Weights of a small transformer language model.
Architecture: RMSNorm before each block, rotary positions, biases on query, key and value, tied embeddings.
Training: a variant of Muon for these matrices, 147M tokens, 8997 steps.
MLP neurons of a small language model. Each row is named by its layer, matrix (gate and up: input weights; down: output weights) and neuron, and shows model dimensions 32-127. Each number is 128 + 24 x the weight over its row's rms, rounded and kept within 0 to 255. A neuron's up and down rows have the sign that makes its largest values positive.
A block is one neuron, or neurons of one layer that tend to fire together. After each block is what it responds to, as a language model described it from the Wikipedia text at the highest values.

L7.gate5 [124  99 103 128 138 135  87 123 163  80 110 126 131 112 128 124 115 125 147  95 132 130 178 115 129 116 109 168 123 126 150 119 136 132 115 134 100 108 121 145  89  99 132 156  82  94  95 109 140  99 110 105 115 131 133 142 119 148 136  92 159  99 115 116 110 115  97 154 155 157 150 151 124  70 139 147 141 209  89 122 162 160 143  96 121 138 109 109 156 139 129 134  92 138 125  81]
L7.up5 [124 123 133 135 102 161 133 159 126  93 118 124 149 103 154  81 120 128 150 180 122 111 145 128 116 113 152 121 117  82  57 122 134 135 152 115 155 109 134 140 120  90 147 101 155 121 143 121 133 112 121  93 178 145 146 137 125 136 102 151 146 155 113 108 138 134 115 119 149 147 137  86 123  78 145 107  97 138 110 137 179 123 156  72 103 140 149 182 168 148 126 100 133 119 114 125]
L7.down5 [113 100 124 143 118 144 118 134  99 100 125 127 150 130 104 134 108 114  98 107 150  94 154 130 153  94 129 113 133 113 143 140 142 118 119  95  94 141 171 153 131 164 112 155 128 157 141  99 142 118 130 131 103 149 102 137 127 175 103  67 141 119 102  94 113 115 102 153 149 136 112 129 148 126 111 115 128 107 112 131  81 138 122  93 144 166 110 130 140 142 134 126 123 135 128 132]
L7.gate32 [128 118 131 157 124 106 121 160 154 119 139 131 114 146 152 178 154 115 156 118 155 141 152 134 136 132 125 105 137 116 137 155 144 154 113 158 147  96 147 107 137 107 135 147 103 111 101 105 129  82 102  96 115  66 147 131  94 126 121 105 143 124 125 149 137 153  58 123 141 161 116 128 147 127  74 121 132 131 155 154 124 134  97 149 138 146 157 135 155 120 157 163  80 145 121  95]
L7.up32 [133 154 109 108 148 140 177 147 116 129 104  91 151 133 157 151 130 141 168 132 133 105  99 123  97  97 131 145 111 123 137 109 131 118 105 131 135 125 112 137 128 145 132 134 177 151  93 146 158 124 161 129 153 152  89 105 119 104 134 143 153 160 113 142 122  87 138  97  92 108 127 110 150 133 132 125 139 135 122 114  97 116 148 176 166 127 122 133 100 142 152 120  91 130 122 105]
L7.down32 [116 122  79 134  99 147 120 123 142 138  99 101  98 139 163 141 124  86  80 132 110 116 112  98 114 156 128 145 105 124 113 111 106 119  79 127  97 130 121 134 158 131 127 190 136 134 142 125 102 120 124  76 185 111  96 138 104 158  94 123 121 140 128 152 166 139 145 141  92 154 118  97 123 116 135 127 123 123 111 125  87 126 146 113 154 127 179  86 152 138 127  74 165 104 161 132]
L7.gate187 [152 127  77 138 140 143 127 139 129 124 128 142 146  96 157 152 150 135 165 153 105 122 167 123 117 132 130 137  97  84 136 130 117  98 144 103 166 158 148 121 130 112 133 152 107 123  88 181 142 118 158 142 115 104 117 122 134 162 141 104 142 177 102 136 140 125 119 104  74 111 145 136 175 136 157 124  87 123 147 120 137 172 123 179 106 144 154 119 111 106 176 148 138 113  92 106]
L7.up187 [119 143 124 101 137 145 120 122 131 107 144 123 138 144 138 136  76 166 134 182 132 111 128 140 132 155 116 140 103 130 124 112 167  86 104 107 100 136 104 130 112 132 126 123  94 143 155 127  73 114 136  90 142 129 187 168 150 122 106 135 120 170  46 153 129 154 117  84 109 150 117  75 147  97 120 165 104 162 117 131 106 138 122 120 100 129 122 124 144 115 129 161 119 152 116  88]
L7.down187 [155 141 140  98  98 113 131 175 125 108 109 125 160 137 143 153 133 132 121 144 106 105 125 107 155 117 114  88 132 151 160 136 117 145 123 142  94 127  98 109 141 134 133 121 169 133 131 109 126 128  69 122 127 130 121 150 121 135 125 153 106 105 133 128 137 106 140 142 186  82 112 106  71 127 138 113 185 151 107 118  94  74 114 101 138 126 107  92 103 116 127 134 102 109 156 161]
L7.gate292 [132  98 124 150 185 112 133 170 169 126 107 142 105  70  69  84 159 111 158 163  86 133 130 118 124 139  98 101  84  85 124 114 132 145 108 129 143 139 142 136 172  94  93 121 152 109 118  97 128 137  92 123 164 121 107 140 126 115 121 108  92 128 110 185 130 123 102 137 151 126 139  83 162 131 119 122 111 122 102 114 168 179 113 103 139  96 111 182 175 128 150 110 129  93 123 108]
L7.up292 [124 101  90 117 119 123  93 108 168 160 141 121 104 137 128 136 129 141 142 144 166 102 120 124 108 138 163 139 149 123 118 117 113 125  71 114 116 142 126 136 102 107  83 113 144 126 122 151 142 114 120 109 126 148 133 125 110 162 136 118 136 116 134 144 133 166 113 168 110 137 139 140 170 137  94 129 106 147 140 114 138 156 132 169 108 118 110 131 151 110 129 102 110 169 132 118]
L7.down292 [154 116 100 118 106 141 124 144 124 121 131  94 174 146 143 123 157 110 129 174 152 153 132 155 124 181 102 114  95  85 110 147 173  92  98 135  80 144 125 121 157 109 144 125 135 131 126 164 141 163  95 125 135 151 114 144 131 132 108 152 171 126  99 113 140 139 112 125 112 122 120 131 140 117 180  94 123 111 118 130 107 145 122 129 127 106 124 109 115 142 147 149 117 117  79 160]
Responds to: Goal-scorer list commas. Commas right after a minute mark (e.g. Flo 4', 17') in football match scorer lines, plus weaker commas and list separators elsewhere (Second-row, Hooker; Christ, Gabriel).

L5.gate100 [118 146 108 184 164 130 137 146 146 132 163 135 176 115 138 130 121 124 160 133 163 126 111 150 131 146 115 116 131 109 125 138 108 127 103 168 120 124 112 135 138 128 144 126 121 144  82 154 153 108 148  98  88 116 173 145 122 132 153 115 117 144  92 144 164 130 120 130  91 131 134 141 167 128 152 116 109 110 142 114 123 126  76  74 110 112 131 136 120 138  84 172 146 132 132 126]
L5.up100 [180 158 115 112 123 140 131 107 153  95 145 110 164 117  90 123 117 141 140 121 136 108 132 101 135 135 141 150 158 121 104  86  84 166 143 185 117 130 106 150  93 151 162 114 114  94 135 135 141 151 106 155 100 153 133 116  97 167 164 136 118 124 129 101 172 146 185 139 103  92 129 144 147 139 133 166 172 146 169  71 175 101 106  83 120 114 135 123  87 140 142 135 118 141 131 119]
L5.down100 [119 122 140 154 120 104 147  75 104 156 100 137  91  70 124  99 109  98 129 163 116 101 163 164 145 113 140 111 143 107 116 101  93 138 170 158 106 155 107 151 114 123 118 156 130 162 137 150 154  94  95 171  78 133 131 117 115 128 143 137 112 112 108 143 128 116  90 111 132 121 134  75 114 129 115 121 156 157 140 143  93 152 106 143 127 128 124 162 119 130 115 153 111 166 119  92]
L5.gate218 [148 120  81  92 158 142 109 178 119 115 128 104 157 115 152 145 110  94 127 150 130 116 138 103 110 127 138  88 112 103 141 117 134 148 109 116 139  94 179 138 152 114 113 141 144 157 188 134 126 106 136 108  83  99 143 114 127 151 141 166 171 142 142 174 138 140  94 139 121 139 136  98 134 121 140 144 132 133 111  96  94 134 138  86 106 133 220 167 127 157 132 104 144 144 112 115]
L5.up218 [120 161  78 155  86 151 179 158 167 124  98 132 100 110 152 145 171 168 112 136 163  67 123  91 147 138 141 146 138 125 103  94 166 168 112 121  90 107 122 149 107 141 143 150 112 121 140 102 186 110 135 154 168 133 122 105 115  89 157 129 140 157 112 143 106 137  92 106 145 110 164 106 143 125 126 122 128  73 123 123 147 134 126  95  95 148 146 146 113 100 108 146 133 138 148 128]
L5.down218 [ 92 108  79 142  79 130 139 121 133 130 102 154 129 121 124 162 120  80 140 152 134  84 100 126 127 134 119  90  81 143 106  98  95 108 122 135 154 131 151 130 107 122 124 184 115 130  93 168 150  95 140 155 140  58 126 142 125 135 101  69 175 135 130 142 130 140  98 131 146 120 154 129 137 137 125 110 157 153 118 140 104 122  72 125 126 122 158 118 160 123 119 151 163 155 141 144]
L5.gate275 [171 140 123 104 134 121 142  94 119 131 141 144 124  83 110 142 132 147 156 156 115 153 116 139 140 143  85  84 100  70 202  96 140 136 113 106 129 106 129  93 169 109 114 121 176 131 143 127 128 159 147 143 121 117 138 148 129 108 121 136 141 169 132 146  98  96 137 121 130 109 158 139 117 143 175  87 122  84 122  94  98 150 102 177 146 114 151 102  97 129  98 119 162 157 137 112]
L5.up275 [142 121  75 118 134 161 138  78 139 137 113 179 127 104 129 113 128 163 137 143 101 158 179  85 136 109 116 137 130 100 130 201 143 140 119 120 123 125 142 129 120  83 101 126  97 113 116 171 130 141 188 132 139 112 148 112 118 141 103 180 127 121  90 164 115 149 124 132 101 156 168 143 105 122 129 143 170 117 144 194 118 126 102 138 116 128  94 108 123 159  97 142 155 145 152 125]
L5.down275 [125 140 143 106 136 123 121 161 110 151 111 143 114 106 142 122 105 125 100 120 113 158 120 103  47 111 136 161 164 133 110  94 132 142 144 121 115 145 114  88 133 129 147 148 133 136 115 138 156 129 112 141 137 144 181 162 164 115 137  86 178 112 140 160 162 131 147 109 136  96  86 160 152 152 118 146 130 100 115 110  94 121 112  72 100 136 143  93 182  81 125 104  98 102  84 126]
L5.gate277 [ 88 113 151 145 114 159 116 131 151 109 156 166 121 177 170  95 150 103 148  81 146 135 143 135 125 123 135 133 160 155 127 105  97 145 119 124 139 140 142 122 123 112 117 136  99 163  94 123 130 113  93 141 106 136 100 175 143 142 114 155 127 157 105  94 108 129 102 140 119 158 134 117 111 161 113 170 100 145 143  62 136 148 174 100 115 160 103 121 141  60 113 145 142 134 118  93]
L5.up277 [155 165 145 153  93 129  98  94 127 126 122 106 190 162 131 129 132  97 140 100 113 109 108 134 117 143 129  86 132 103  93 164 156 167 136 151 135 121 165 141 141 142 109  93 150 162  90 166 125  94 127  81 113 137 120 117 147  87 126 126 133 134 116 151 145 167 137 166 121 100 182 115 154 145 136 189 173 137 106 156 100 160 137 152 142 133 101  71 136 137  87 174 123 124 134 115]
L5.down277 [115 124 100 159 140  70 154 206  91 156  53 137 127 116 129 157 159  92 127 120 122 126 119  99 101 130 127 102 172 117 120 157 183 135 142 121 138 152 142 115 124 106 134 136 106 112 149 137 119 131 132 137 130 120 125 150 135 114 172 135 110 132 169 139 179  97 107  92 144  85 112 111 149 105 120 110 138 145 134 125 121 117 138 178 109  78 120 115 128 149  91 161  99 111 123 145]
Responds to: Infobox label colon. Mainly the colon after field labels in infobox lists, especially "Position:" in sports bios ("Blade type:", "Source:"); weaker on commas or "and" between names.

L5.gate7 [ 87 112 119 132 131 129 113 113 127 153 147 120 130 135 114 131 147 146 115  97 148 153 125 105 136 154 162  75 121 125 137 112 174 141 132 111  96 123 146 161 171 148 139 115 137 125 156 144 119 107 136  87 184  84 159 124 100 132 138 165 116  71 150 128 119 144 186  91 159 142 113 177 113 114  94 137 153 115 128  98 144 104 169 139 107 138 137 165  82 155 132 129 104 135 114 100]
L5.up7 [148 101 119 100 106 131 119 130 162 125  95 169  55 141 144 112 117 139 114 130 140 156 113 119 168 151 165 106 160 124 116 108 132 160 105 117 130 108 176 127 115 160 130 139 109 127 160 106 121 143 117  89 123 114 146 151  86  93 115 118 129  81 128 109 142 129 174 156 129 148  92 172 133 134 118 139 127 106 142 157 159  87 138 162 142 146 113 114 136 122 104  76  99 108 121  85]
L5.down7 [131 111  84 117 173 114 152 125 159 107 143 146 130 106 150 130 166  94 135 136 154 131 118 110 165 137 137 136 148 159 116 184 120 172  81 140  81 123 131 140 141 126 152 143 148 151 113 131 125  71 147 134 110 138 129 135 127 128 129 159 136 129 119  99 113  74 164 112 151 129 164 173 114 144 129 102 119 153 194 119 159 119 118 107 133 169 155 135 137 155 135  87 129 165  88  70]
L5.gate145 [112 130 154 118 148 147 162 119 118  72  97 155 128 109 100 112 133 123 125 128 140 119  98 129 140 131 107  92 162 135 150  88 111 143 147  97 145 133 129 162 119 147 145  71 153 131 165 126 155 161 159 145 145 128 120 139  64  81 102  92 143 164 120 117 132 137 143 105 152 144  95 110  99 124 161 109 120  83 137 138 133 111 132 154 127 171 134 203  94  84  81 113 101 101 104 111]
L5.up145 [102 136 139 132 146 131 188 115 143 110 188  57 141 144 123 130 128 124 124 177 157 109 149  98 113 106 161 144 130 171 122 128 133 114 146 119 160 153 141 163 112  86 138 122 120  92 131 101 107 131 149 112 121 106 106 134 120  89 116 131 114 121 147 121 144 100 129 128  98 129 161 122 110  71 134 127 121 120 155 156 154 119 170 118 130 154  89 134 146 102 132 112 104 179 134 100]
L5.down145 [105 125 176 126 116 162 175 121 116 115  74 134  98 175 129 101 123 152 103 167 162 110  67 158 125 168 153 150 156 183 123 118  99 104 138 118 145 122 137 114 123 152 104 135 106 109 131 122  90 122 121 134 123 127 128 144 162 143 160 149 113 173 128 134 136  97 151 181 143 159 108 161 120 135 121 123 127 126 138 173 102 110 127 168 141 109 110 175 122 121 118 126 116 119  93 156]
L5.gate156 [140 102 124 125 175 140 148 155 101 115 148 122 131 147 108 132 124 129  87 121 141 122  94 115 138 133 160 138 170  98 120 169 105 138  94 111  78 155 109  99  91 152 149 121 131 144 167 103 148 126 111 117 164 110 154  97 103  93 114 124 109 110 140 116 117 167 121 119 132 109  89 124 112 172 152 155 110 170 146 115 131 108 169 126 118 158 116 155 135 156 108 110 110 136 173 119]
L5.up156 [177 143 142 144 173 130 130  69 127 134 182 109 102  94 109 160 110 163 119  94 136 144 135 144 138 158 123 146 102 119 100 143 102 139 125 118 108 130 163 110 147  96  98 109 143 114 154 136 135 120 140 134 111  75 120  92 137 112  98 104 127 138 152 102 148 102 135 106 165 120  84 161 140 107  95 100 121 155  70 144 105 118  85 125  99 131 113 152 109 126 114 101 145  95 144 113]
L5.down156 [176 119 114  81 139 163 128 108 101 135 121 143 134 129 103 148 118 114 115 157 130  85 158 174 161 112 110 141 114 103 145 173 100 141 112 113  83 168 163 139 146 137 145 113 153 119 146 101 127 125  90 122 118  89 141 132 106 149 159 130  89 148 149 110 156 134 141 133 151 136 110 149 148 126 124 113 131 115  89 141 130 150 121 142 137 139 129  87 123 124 198 116 139 108 122 117]
L5.gate370 [110  96  91 124  95 147 131 158 126  87 156 153 115 149 135 121 124 137 153 155  90 134 125 112 122 105 138  97  71 126 129 118 108 120  82  82 156 103  90 127 158 169 168 154 140 146 134 111 110  88 142 143 125 122 105 133 111 130  94  85 145 146 106 121 127  97 140  88 141 161 110 158 152 174 118 113  81 153 113 108 176 128  75 137 122 189 174 122 133 113 124 110 139 105 120 164]
L5.up370 [137 184 149 123 104 130 154 154 137 120  96 134 176 124 161 134 112 121 147 165  97 137 140 171 164 140 134 140  91 127 148 126 117 138  83 176 123 108 122 142 101 133 145 116 132 132 171 128 158 121 139 132 141 112 119 129  93 148 130 174 144 115 111 108 112  81 136 150 136 134  81 135 149 125 160 115 148 125  91  93 140 154 133  85 145 143 128  93 107 105 113 115 151 111  96 141]
L5.down370 [129 110 128  85 129 120 150  97 117 114 173  89 139 165 181 143 117 152 105 180 143 145 110 104 142 104 121 132 149 143  91 126 121 120 142 127 158 148 138 143 112 136 162 134 102 132  94 125 139 150 144 122 166 119  92 108 136 154 104 131 156 130 169 148 133 132 152 100 136 143  94 125 105  57 150 139 100 141 143 101 136 127 121 146 125 138 163 162 165  89 127 114 132 120 133 116]
Responds to: Wiki heading endings. Closing tokens of section or article-title headings in wiki markup: the final "=" of ==Transport==, the blank line after "= Name =", and last words like International career.

L2.gate262 [153 139 136 129 149 119  82 123 139 139 115 128 137 145 122 111 144 107 125 148 104 155 147 169  90 120 146 102 158 131 147 110 132 139 134  90 133 135 120 147 140 120 149 132 156 159 133 108 123 110 115 122  98 168 143 135 118 128 143 167 143 116  94 123 169 138 119  76  97 130 151 124 138 103 121 143 134 110 118 120 176 147 151 140  72 166 117  85 122 135  65 118 105 121 142 165]
L2.up262 [157 129 140 100 133 155 153 143 103 113 125 110 126 118 134 141 143  82 119 140  96 128 127 134 119 125 135  65 155 129 148 167 137  93 132 145 139 151 100 144 136 159 112 110  74 116 112 120 117  98 120 172 103 152 182 133 153 106 167 137 139 135 142 144 166 148 132 128 123 116 132 108 122 119 138 123 148 121 108 167 136 129 125 139  99 159 179 132 125 104  89 134 191 146 101 102]
L2.down262 [150 165 140 117 128 124 150 176 116 139 121 132 117 111 115 105 137 100 120 125 118 136 134 154 149 132 152 131 132 128 159 171 159 119 123 131 173 104 111 140 154 102 201 135 142 128  84 130 150 149 167 144 137 155 149 119  99 138 154 112 111 152 128 148 112 155 163 109 131 123 125 141 122 151 137 139 104 106 118 126 151 118 108 125 108 184 127 122 131 113  86 120 105 159 143 174]
Responds to: Mid-word subword pieces. Fragment tokens in the middle of a longer word split into several pieces, such as Envi-ron-mental, Em-ba-ssy, Acc-um-ulation, and names like San Se-ba-stián.

L7.gate285 [120  78 105 165 132  91  88 148 132 101  88 138  92 127  67  88 143 131 126 153 119 170 133 139 130 130 132 119 161 118 128 122 138 149  81 127 130 126 138  62 138 148 128  83 142 115 126 169 113 104 157 139 129 102  85 106  87 119 157 132 101 132 130 137 181 103 137 136 196  96 139 159 110 123 144 143 125 130 149 159 127 137 135 130 131 131 136 112 121 104 113 129 153 117 150 123]
L7.up285 [138 104 135 175 150  88 119 149 202 166  83 119 142 124 164 142 121 136 152 100  90 165 103 158  75 144 111 126 120 149 107 123 168 167 105 121  95 138 129 124 144 121 134 159 107 128 146 115 135 153 126 132 125  99  99 139 148 103 119 112 134 138 144 140 144  65 120 105 135  64 145 123 120 122 144  84 127 134 106 156 121 142 133  98 125 121 143 122 156  94  93 132 119 149 132 143]
L7.down285 [ 85 180 144 150 125 108 143 102 117 100 118  73 134 175  77 121 126 158 109 127 163  72 103 109 146 121 112 148 155 134 138 107 125  75 123 166 175 125 104 141 143 160 119  90 119 143 139 145 140 127 124 120 135 113 113 109 108 122 182 114 103 114 169  99 146 141 108 126 106 122 129 166 142 128 164 144 164 145 129 161 127 145 154 111 142 123  96 119 137 134 131 142 165 150 116 134]
L7.gate338 [136 104  92 104 151 125 158 120 130 143  94 111 111 119 103 122 143 143 130  96 158 175  88 131 130 117 117 110 134 140 143 171 155 162 110 147 136 156 160 157 137 116 152 160 120 106  95 114 142 128 146 146  73  77 134 118  61 157 132 156 114  98 155 147 170 134 134 108 141 139 160  92 110  91 135  90 130 136 153 140  91  84 181 146 124 135 184 111 104 136 102 129 126 141 103 171]
L7.up338 [ 88 125 132 122 117 135 130 159 152 141 107 136 118 148 106 133 132  95 112  93 156 120 141 153 166 145 144 159 179 152 110 164 126 110  73 131 172 109  97 109 140 177 124 133 108 119 100 188 136 118 158  86 133 106 102 147  83 135 140 137 117 119 161 154 120 129 169 144 145 130 128 128 123 153 164 138 114 155 151 129 127 135 135 102  81 180 154 102 126 118 134 160  97 140 116 103]
L7.down338 [139 121 149 102 148 152 105  59 158 120 168 148 148 149  96 124  95 102 136  80 137 107 110 139 165 115 105 115 123 162 114 139 151 124  67 142 140 118 120 163 164 147 116 169 167 150 137 151 125 107  76 149 170  90 151 114 160 110  89 132 129 149 127 119 109 122 175 124  95 161 129 177 112 135 122 116 117 128 152 118 175 163 165 123 136 109  99 109 119 147 168  88  94 141 122 104]
L7.gate412 [155  89 122 131 118 114 134 152 164 122 126 132 128 132 127 118 132 105 128 122 143 119 159 139 137 128 161  96  89 117 151 127 121 134 124 100 125 130 175 147 145 132 162 117 156 127 110 106 146 124 139 104 150  97 130 111 137 104 147 123  99 152 152 119 149 113 130 107 154 117 143 158 179 126 156 159 145 121 114  93 115 156 158 168 140 115 142 121  89 144 120 137 137 104 117 114]
L7.up412 [113  97  95 164 112 123 140 128 124 143 157 131 173 125 177 134 121 125 139 114 144 138 108 129 134 115 159 120 129 124 159 107 106  85 123  94 144 122 128 134 147 134 112 143 126 133 130 112 114 115 149  63 128 161 193 122 106  83 118 124 131 180  99 144 106 105 121 124 151 173 174 140 132 117 180 145 147 121 152  97 133 202 134 103 111 164 128 159 133 119 178 138 152 102 111 143]
L7.down412 [167 134  92 134  88 118 133 132 107 108 160 120 158 158 138  94 160 182 149 127 100 130 127 142 129 107 131 114 153 138 122 113 141 126 111  94 128 111 145 133 127 161 131 105 105 130 164 124 155 153 162 131 123 128 119 123 137 122 106 124 132 156 137  66 107 172 133 112 163 122 142 148 155 156 156 120 120 107 163  88 127 192 108 135 112 162 138 138 181 105 122  77 168 126 114 119]
L7.gate433 [152  80 111 148 100 141 143 134 150 130 125 110 120 121 138  84 137 142 127 139 138 108 134 143 144 124 152 116 150 139 128 112 111 117 109 106  61 126 106 128 101 132 151 131 127 127 114 113 231 143 115 135 152 150 104 155 115 103 164 152 105 104  94 150 135 147 102 134 168 152 112 133 143 115  98 105 118 130 123  93 139 141 195 135  83 148 154 126 139 169  95 101 109 118 105 168]
L7.up433 [108 158  92 121 136 142 101 133 146 113 142  95 141 102 102 121 103 122 139 167 120 125 107 167 146 122 135 130 138 111 134 109 138 141 118 164 156  71 139 124 138 147 132  99 134 141 110  96 117 124 101 109 140 168  80 102 121 162 175 158 137 121 125 173 122  88 130 131 127 103 161 117  88 117 125 155 214 127 186 117 162 141 139 124 125 133 124 164 143 177 121 106 184 117 146 130]
L7.down433 [127  91 135  91 111 127 114 131 125 116 174  79 142 136 127 150 142 109 153 146  87 165 156 142 169 139 109 135 123 151 145 133 127 167 136 113  87 108 157 136 118 128 133 150 127 119 100 119 152 161 126 117 166  92 110 142 149 191 150 119 181 132 126 127 120 117 132 130 116 191 138 106 144 119 133 120 117 148 141 129 143 169 112 118 116 112 125 132 101 124 124  71 135 102 142 105]
Responds to: Biography lead copula. Fires on "is" or "was" right after a subject's name and parenthetical dates in Wikipedia lead sentences, e.g. "(1882–1974) was", "(born 2004) is"; weaker on mid-word pieces of long words (cons-ta-ble, subs-ti-tute, prom-oti-ng).

L2.gate370 [ 92  99 153 106 157 152 123 133  96 155 132 122 126 137 132  93 136 143 112  91 153 106 104 123 122 117  95 151 155 112 123 152 176 133  99 131 142 133 136 140 123 120 138 137 112 110 118 155 156 118 125  88 129 138 101 121 105 129 148 101 104 135 110 137 133  77 133 165 120 154 130 116  78 136  80 113 140 160 121 131 125  82 127 126  87 124 127 152 173 116 144 112 134 132 105 122]
L2.up370 [136 112 108  94 113 144 144 135 142 134 138 130 134 108 109 182 154 137 160 139 138 149 145 147 134 137 160 140 125 115 139 119 140 122 139 119 207 149 139 117 111  96 138 109 156 132 134 117 125  58 139 108 139 145 140  83 119 119 152 123 104 123  67 150 167 131 121 168 131 173 147  86 132 113 107 191 171 147  84 134 138 115 167 135 110 119 127 119 197 102 163 109 159 163 125 125]
L2.down370 [124 103 106 125 150 124  78 180 104 139 157 115 109 144 124 171  99 126 113 134 127 134 118 131 110 149 118 100 151 113 142  97 112 171 116 139 111 123 110 148 132 142 140 130 136 112 132 122 139 114 108  95 100 140 107  94 120 124  84 139  73 180 120 162 117 119  99 160 140 115 157 101 112 127  96 127 154 126  98 121  91 110 162 118 104 131  73 161 150 130 132 149 141 120  92 135]
Responds to: Commas in lists. Commas after a name or noun inside enumerations and place chains, e.g. Gauguin, Ensor; Lakeland, Florida, United States; milk, cheese, or yogurt.